{"hidden_size": 192, "intermediate_size": 512, "norm_place": "pre", "norm_eps": 1e-05, "rope_fraction": 1.0, "init": "trunc", "init_std_up": 0.0679, "learning_rate": 0.00751, "weight_decay": 0.0, "lr_head": 0.00789, "warmup_steps": 200, "schedule": "wsd"}
MLP neurons of a small language model. Each row is named by its layer, matrix (gate and up: input weights) and neuron, and shows model dimensions 48-143. Each number is 128 + 24 x the weight over its row's rms, rounded and kept within 0 to 255. Numbers have three digits each. A neuron's up and down rows have the sign that makes its largest values positive.
After each neuron's rows, "fires after" lists the tokens most often just before its 100 highest values on Wikipedia text that the model never trained on. A number after a token or word is its count.

L18.gate464:137133141106105103103080143074135095177139091139131137095127105133103150155113153153100163149073114117145146133106112170171122133156157116125122173133138106107118167113127132105156171136127112133154115121126135111092152059129136142105133175156136174154138142093133100100130085125116145090
L18.up464:146137112111159107089115118154110123118083102095130110147081165135131154125116160134111103105166119143092146142066110136166095113146119150146129094128132130123155133099079094172139147097125108094168150146141181174137160123161130149114147112174143145131136146109138106120129128137139152089
fires after: "1" 20, "2" 15, "4" 12, "," 10, "3" 6, "7" 4

L22.gate230:161125106165134164122121149170097087150138127083115124178141080134108111133101109114097136107086156158124102104112122126150085167150168082127153143129093110144118144121162082116101130125136119113125130119153138117133134077124141136126088148156133133113115169102143093132136153171093136142
L22.up230:109089142082135121088156092108158149117129115167161133128119147078084120163147096139103140102078083137120153146138139107120101155134141117141128078117090178151059105173156090142141105137109137123113104118158088127099116123126129118154124150127119130135110144154154130151142122142116116107
fires after: "1" 42, "2" 39, "86" 5

L2.gate503:166156120155139156132138104083122138159175138111125130151144166147140165112103184178128142128143129124185065052119117105147097160122125125147155160130117157133114134132132108170096106121113176131142123118089159129088134116097147108113131120136133108146187155118142119089113109150120129124
L2.up503:138118063130124139093140138129118125160141135150140139160128147135111155111098190168117147145116139120170122120141128110099108099134132125168150147125161153171149117142112148126126102141112143097139095101137092146121103143122159105145101103147151090153184143111109151108153130115116148153
fires after: "\n" 53

L8.gate355:107157127133122154115153122138131132169133105146113115090148125123138097160155113112107158144118119155152090112089113108120137128135121142137140165124127126121124133168087144148114156127095134130116122095135149127148154129104147145115145121155167106106169129114070077107101120132080147084
L8.up355:121140163136153155092141132119109131135142091132129125084107111162098104162135157149080140109137125125108111136107150124155117131169097114104105160082173124107105141100104155116154113150115126109131144071152122145130143117147134161175093152120146111149145106144149102092114143157105158098
fires after: "\n\n" 38, "\n" 14, " C" 4, "| N" 4

L12.gate28:142151124105129156112132131136065113122155140153128139145117169142131175096100142136132105077135132096130113122106132088129122071157137116162166184138158119176175110130165101093139149132161149142117108124117149145119134166179113109090140112108122148120148158100132132086118143119055122121
L12.up28:150130127137127156115134139147080082119134118122095097159134134107136175101148120111152111112124160080124154145129140104119117137147105133120131123101142131174127120122107107150122114152141124186111171159127145116130121147152113116140110171102144155083113156110152141105160115131061139135
fires after: "." 33, "\n" 14, " | Episode" 5, "004" 4

L22.gate27:091128147120103118120153139110124175100118131126107143151110131094121168143132140120091113170097160127133129153077149150114100139119101158161160153129177146104170115149118149105130140133176083152142141140150147144154141110170108155094117159158124127080103132108160098154110091084120139097
L22.up27:188111121107124129137098117129133116174078118123186147145121091124124159094116121106101153127088083138089182158113147107149146142123118149123140146148121137154110117150145108135112092131115146114138132117162132101109144137064140104118106093178085087088100156142100118092131123152131147123
fires after: " |" 35, " |  |" 11, ")" 11, "." 7, ") |" 4

L16.gate191:131133100123157104110122122133118093104140118140095110088123106102183132141134151110122154142138121127139065114114092162151152127128106129127124114125118175120116153154136156127104134118112115101165101113129107125162155094130098133094101125148139134173109121142120112097126094118180110153
L16.up191:130134137132136141158171109150168142119105133160176114138124123133131149086129146076130159140118135121133130133152115120126100150136126124153119152169146123115097131139129098131073099139148139139125152082139152210181144121100128130117079164136156119145130083157116119154101127120132143137
fires after: " |" 19, "0" 10, " | " 10, " | — |" 8, "1" 7

L22.gate72:118098140116149096128087129125136129120107113113118134122147115103156117160120137138159103130090106094151151168092143087090143142148095132079153115134139150157164142102094072154154109126154114134144094101139152102152155158096156160165132147109103165112105138110133133137168135094123164106
L22.up72:113104098126129101173137132163154127193146152160092152134105161143108132179101148161141122121152118164102112177115098144117134165143157114164088096089122127133137161134100130178137106123116138130151100148161142122099109082130119122120129074136111172135152087165141147169084153125124138140
fires after: " | " 23, " " 22, ":" 21, "," 7

L15.gate191:121119162141133154065143107132124096144122152175153130139155152128122189153101130153151114121098107126122093126144139137185151089135129117150150121114095123127142092071156112140122143112131085126131057143148132160142148105096132167127120128087135133126139140120101099122128134115112123118
L15.up191:136113142125172164130112127149127103160156139131102127099111125127142093136096123130150140131092106146115109141125116115137084125128134164148137123122199126127137110120113096109117138114093108097099096094130175138133183066149112123069130152143098146124108148112160123131151158134124161118
fires after: "4" 20, " re" 14, "3" 9, "2" 6, " back" 5, "5" 4

L17.gate394:107121143090139154139128151124128152134159132132159112127144122111124129116096103120117138147127137109152129143143031123097157116118160197107124134123112103099095118126147108116128056151134132125131109109164122133100144113135123174106162159148119136110143129078138115104139126142127108105
L17.up394:070143118136114110151096145154132136141169145095105105140150115147128097140105167167157136086116111182154076133098148139144123104163125117172102144155094080123139157186107135166105154108182132124120125160131167151096113089105120133144120135104093166133124130139109077097104127128125127142
fires after: " " 36, "-" 18, "-d" 4

L22.gate53:127122095132186153137125146122106076159120068132111161142134132089119089154140155163106126136107083134166083133102128123088133150110137113091159147107162109107119128096102098140122166137109075149068147144126112134113153110108109175112133122148152113161161138147138144149148101115111144115
L22.up53:122146095108136155103126162112133134100060081151143156104113141113142083181108139121105146152109125115127139116122116076093162086166094165138138119104150095105103115097150132171126113127099145142140123107120114128154115152140132143119095119149171104127116172159151138161157100142142138158
fires after: "\n" 26, "| Gold" 9, " Silver" 8, " She" 8, ") |" 7, " (" 4

L17.gate462:125105091093139136113129140182128143108124104148141133144108158109141095117139172122110093138118097142137088117169138160150136092119158112165152093122107149142146147148105172169150092124150140137136106106135123153155146111155110120136132112182156136157151091158103120097124114098145137118
L17.up462:148117180124136116128113195133150111099096140134096141105129117154133146093148143147164129151128129090121100096138134128159131110125087148137108177148101166149124123140127152120124109106121116119134123130130147124158142132152078140133107102133150082148135161106111120116171162137106087190
fires after: " | " 29, " s" 10, ": " 6, " |  | " 5, " |" 4

L8.gate289:120118107107154148125174135172129112110149093093169174143088130123122146129134144143149155113127171116110134102117136104150151132132112125132147137092142114142117176149130055136124121141120139138079141125146143160121104168130177154109157147124101135146159127124140100118162084134152147133
L8.up289:061078142141126105136126145133195123122133138115147116135141133113152078141105114145101139119108136183127172120138141099126130124099140132130120142085129129131092124102095132133143138151117142144130096092127089155085062115119137135170120122117107170097165142139090142178167134134140129107
fires after: "," 40, "." 12, "1" 5, ", M" 4, " (" 4

L22.gate173:126110145119068156094148121136125144155104161119162132128108118129139184121140087160122103072109119144100114120126121149142125127141161131108158108098123170109150144123091114164142144132099094138094099120148103111124071124139078083140177132176136118069111135098149122112085129153087141128
L22.up173:132145119129147118101056148105134124179160120134113123137125139160125131090128107128081136136147076116177154143121127135113139115126111156132106106121169187170101137168153149123135097113109161125134088132154153084110160143146122106121106122160130092143082158118128154119139139108151173140
fires after: " |" 41, "." 12, " |  |" 12, ")" 6, ") |" 4

L10.gate189:165125098144116145093104090140142123129119127135138169141127132095137110155141071119127130139112159134071148145116146101082112121108137109134136129156123160119144143134093130100106138127070075108142121113132115135167149127168125132154119103131128133162143141111103079139111153107140123120
L10.up189:168117126101110147119103094171138106133123119144145133143141070081116129164139113085111142126107122125133148132089142118122119126148122105124113121125128111115136144162121101100147122106070070142123174150158104098174127115163155110198136115123131097131134148115132057146123129147117134142
fires after: "," 18, "} |" 16, "2" 15, " |" 11, "\n" 7, "1" 6

L3.gate66:108149137149122134132101080116067103114142111110108192148085113145127102114144125132132143124141109151149117151119139133095178147126098120129152141097087110171106095119111081149112155149123105142077136164127159153142153158123148167112119114151128150118143159097140069089119169126083137114
L3.up66:081133130146091123116114129113066089132149112124132137119079102144165159124127115131154133100167146129128120124121147135133149139127124119120168152107115095134124161128098090126163178139104111146107104146121120113151181146126122157159119103167104123128142139112078068088120162118077127130
fires after: " |" 32, " |  |" 7, " |  |  |  |" 5, ") |" 4, " |  |  |" 4, ")" 4

L3.gate485:148140147120103132102171129156139143094114116119112146127140123117096133163114078128088106127151146147120111118101144144110157158127109134103133153103159148090101137120166105144090117089130101104094135122104134135127138149084119118101124128097134098126125142118152162173138110119150172115
L3.up485:136128139138117107129143110149165144129104097131105133158164108082100125174145086131112136133123144113152156114166153148152118133131132141087147164128117137117104113160138089127126103084143077127135165144120126115122157102055143097107128115119146091153123135121111155187154070133125131128
fires after: "2" 18, "1" 13, "| Gold" 12, "\n\n" 7, " Silver" 7

L11.gate152:087116137156114122068071113109118121108081142109132102141058126174118136128087121131104089123144124153076136117133124188174119125110165127141156139079135143153167127093123136124148104131163126114099131140097116152121114147147117122146112175117114106117145151108136113121110160107138119128
L11.up152:125142150141110136152127149113124135157130088139098103168193122134148140160130144144129125138127121101159162123162159117127139135087127141096151170122141108102136141136112091130173125123143158187132099158159146117081115144118135125096135185121155126100161182118108170109075144102140131134
fires after: " | " 20, "–" 19, "-" 6, " F" 6, ", " 5, " D" 4

L8.gate245:159106131085148150153137136094132125074132110098127174191116118097121108165137140143118138103136141142111107109108125142119152129154110127116176095122109126135150165130132130085148162159130132116149143137111167097128110187118079124135126121134117165138164118133129128124137093140155170146
L8.up245:112106161150086129110152094161175142091133104100121141162167116156071057143131128143092092134109123113146132143143131089121129166135179158131131131097122121134156156121150074114145093159094143127122112104141120114130099114120136147130108098114150129127147115151169148125187112113133150094
fires after: "," 25, "." 10, "6" 10, "4" 6, "8" 5, "7" 5

L13.gate373:108109126132115162115157128157116128122131138102097117155128107098148153108204130107117141146110080123063150125096135111140152121141165087138116135129113151129093108143153123170140120112160130140093124099119134142117116146159150099152110065128097154161109147080101137097133133138089172111
L13.up373:111113139167123141093151141138135134095127109080150136136101131098153119095117115149130167161116100106125188108086173094140121085154149094130108092130125142136117152138151156121191103116128119156159127085161167129087096096134138104104131111109104086108131119093152110092146140125097154093
fires after: " S" 27, " s" 8, "S" 7, "-S" 7, " C" 5, " (S" 4

L5.gate158:116103111144141112156092153079070109128145154106151153138102131152128138088118067140162117173136129112120133138146175151120151088116135094156170138164107110131159128116092125150126153112133161150145120119116147132138152167116122145102166158149129168098150137125151095110140150117121127146
L5.up158:153131136161108099130110135111098091110137128145137134157090134164121141100132104146127069115144122123113143092160188168120159087120123122146190190140097097113114101121128140137129189132131140116139135158098144089131137144150145158132167129122110160105099121129127113095151107128124138175
fires after: " |" 21, " |  |" 12, "." 12, ")" 8

L6.gate181:099125162176111128147126136133133137097121119137130128093062137149107147106083137132127090115102146133110116094085066103134122175104138077131132130155125111125139109111141130135134139152101079131145076109142108132107095129171124107163138166113164143135121142126107113148128126109156088121
L6.up181:117134146161157174118120131158129102131131119167119090131119140097124123134131091151112115109119120132115113107135147131163095187116137116120135108134123171093149134105146142126099109123118143121145103120118155082103119132165127104097098167121109153103112104135153121114143126143152124159
fires after: "2" 37, ", " 6, "| " 5, "–" 4

L15.gate202:063143141093125096120133164129103135128148090127089093147119134138118111105098128115169127134128103152135092120115093162121106123113135121115073163166146099146109147137105110112107136130142159150100164142129115131160127128173050091121142088108119123151108117121162109114133144149128131099
L15.up202:123154084095123094092145121132142137156146118130102133125134125151136142139114112126114152122148089113131169154154153184103092141161122183116082110130130113126110112166120127135108142120124107112140148129166107127149051114139132114129133103094133116096146128105181128123121108123111121124
fires after: "i (" 29, " C" 13, ") (" 9, " c" 6, " Const" 4

L7.gate71:124102148103137148135105112110150126150154083099166124104129137125143140170128175072105149123142123110142122096104144105123131107123149128138103166148160108158148136120093137118116149154106111100137109111122124146096106082135124110155164164106105113112106132110129100134128164145151130082
L7.up71:111157123159138119100148115162157153165104123107132095126127119122129142137194138152119150095118118137121136105131123113146155095179119131095122145133152135107105110150108119177121117165151160103163162148138126110146166114142111117147135149099114125089149122073154116133126110166141135137
fires after: "1" 68, "2" 17

L17.gate258:190152153110116131123150100105113144147099133133147134072135110119160151117134150126143133125113157158112144105110109156111095106123093147128188073148157160143134140138150083121140094094122110150086122172086113093156093075084143124135137168147138119139135192135143128114179137136140127106
L17.up258:151148112146110115159149089144162147150135133123130128160126124173157131151104153181124095126118116096147137112117129131113102131132125092132127071141133117115078135136088123142117072152127097121092134147133128126134127078180158153153131129101130105132088191124098137114157171162071130136
fires after: " | " 25, "\n" 17, " | L " 4, " " 4

L3.gate127:110141153141102127122126132152161159152122143105125105151156128161119120133080121175117106126078117172174119108118137111099170102136100197125098153166115114134127173188157096127067145150169165119133179122135144141069134125059119146127142101134129103132141127110106115118107135101149131161
L3.up127:131146082120144110122135106084159148097128116082114071180136166130102111156054137112129115111101095158139128101139119107148153157181104121145112143119134097142136128136126129115154109138124104080098160094122125118098157135136116164126147123125117108113112155091146112128111121117163148150
fires after: "1" 38, " d" 10, "-d" 4

L4.gate362:112111165169125192157088107105112102114132149155150113139078133165140141074125109137119120073161102141045126141151151097135147125122126095143128114149155085145140153117151114128159146089135130097130080122097161127128113145135140099101094134165132125151139123156150098126130130139092190137
L4.up362:130104158156138161141109098097123101094148134158127103134110126149144114131108086108149125072158096153076126140132169116111166122135148102136117121165193106169137152136130135111162154079143109112153109104085134088125115109155137096110108149200079127139113131141153086116123113115111171122
fires after: " |" 33, "." 11, " |  |" 7, " |  |  |  |" 6, " |  |  |" 4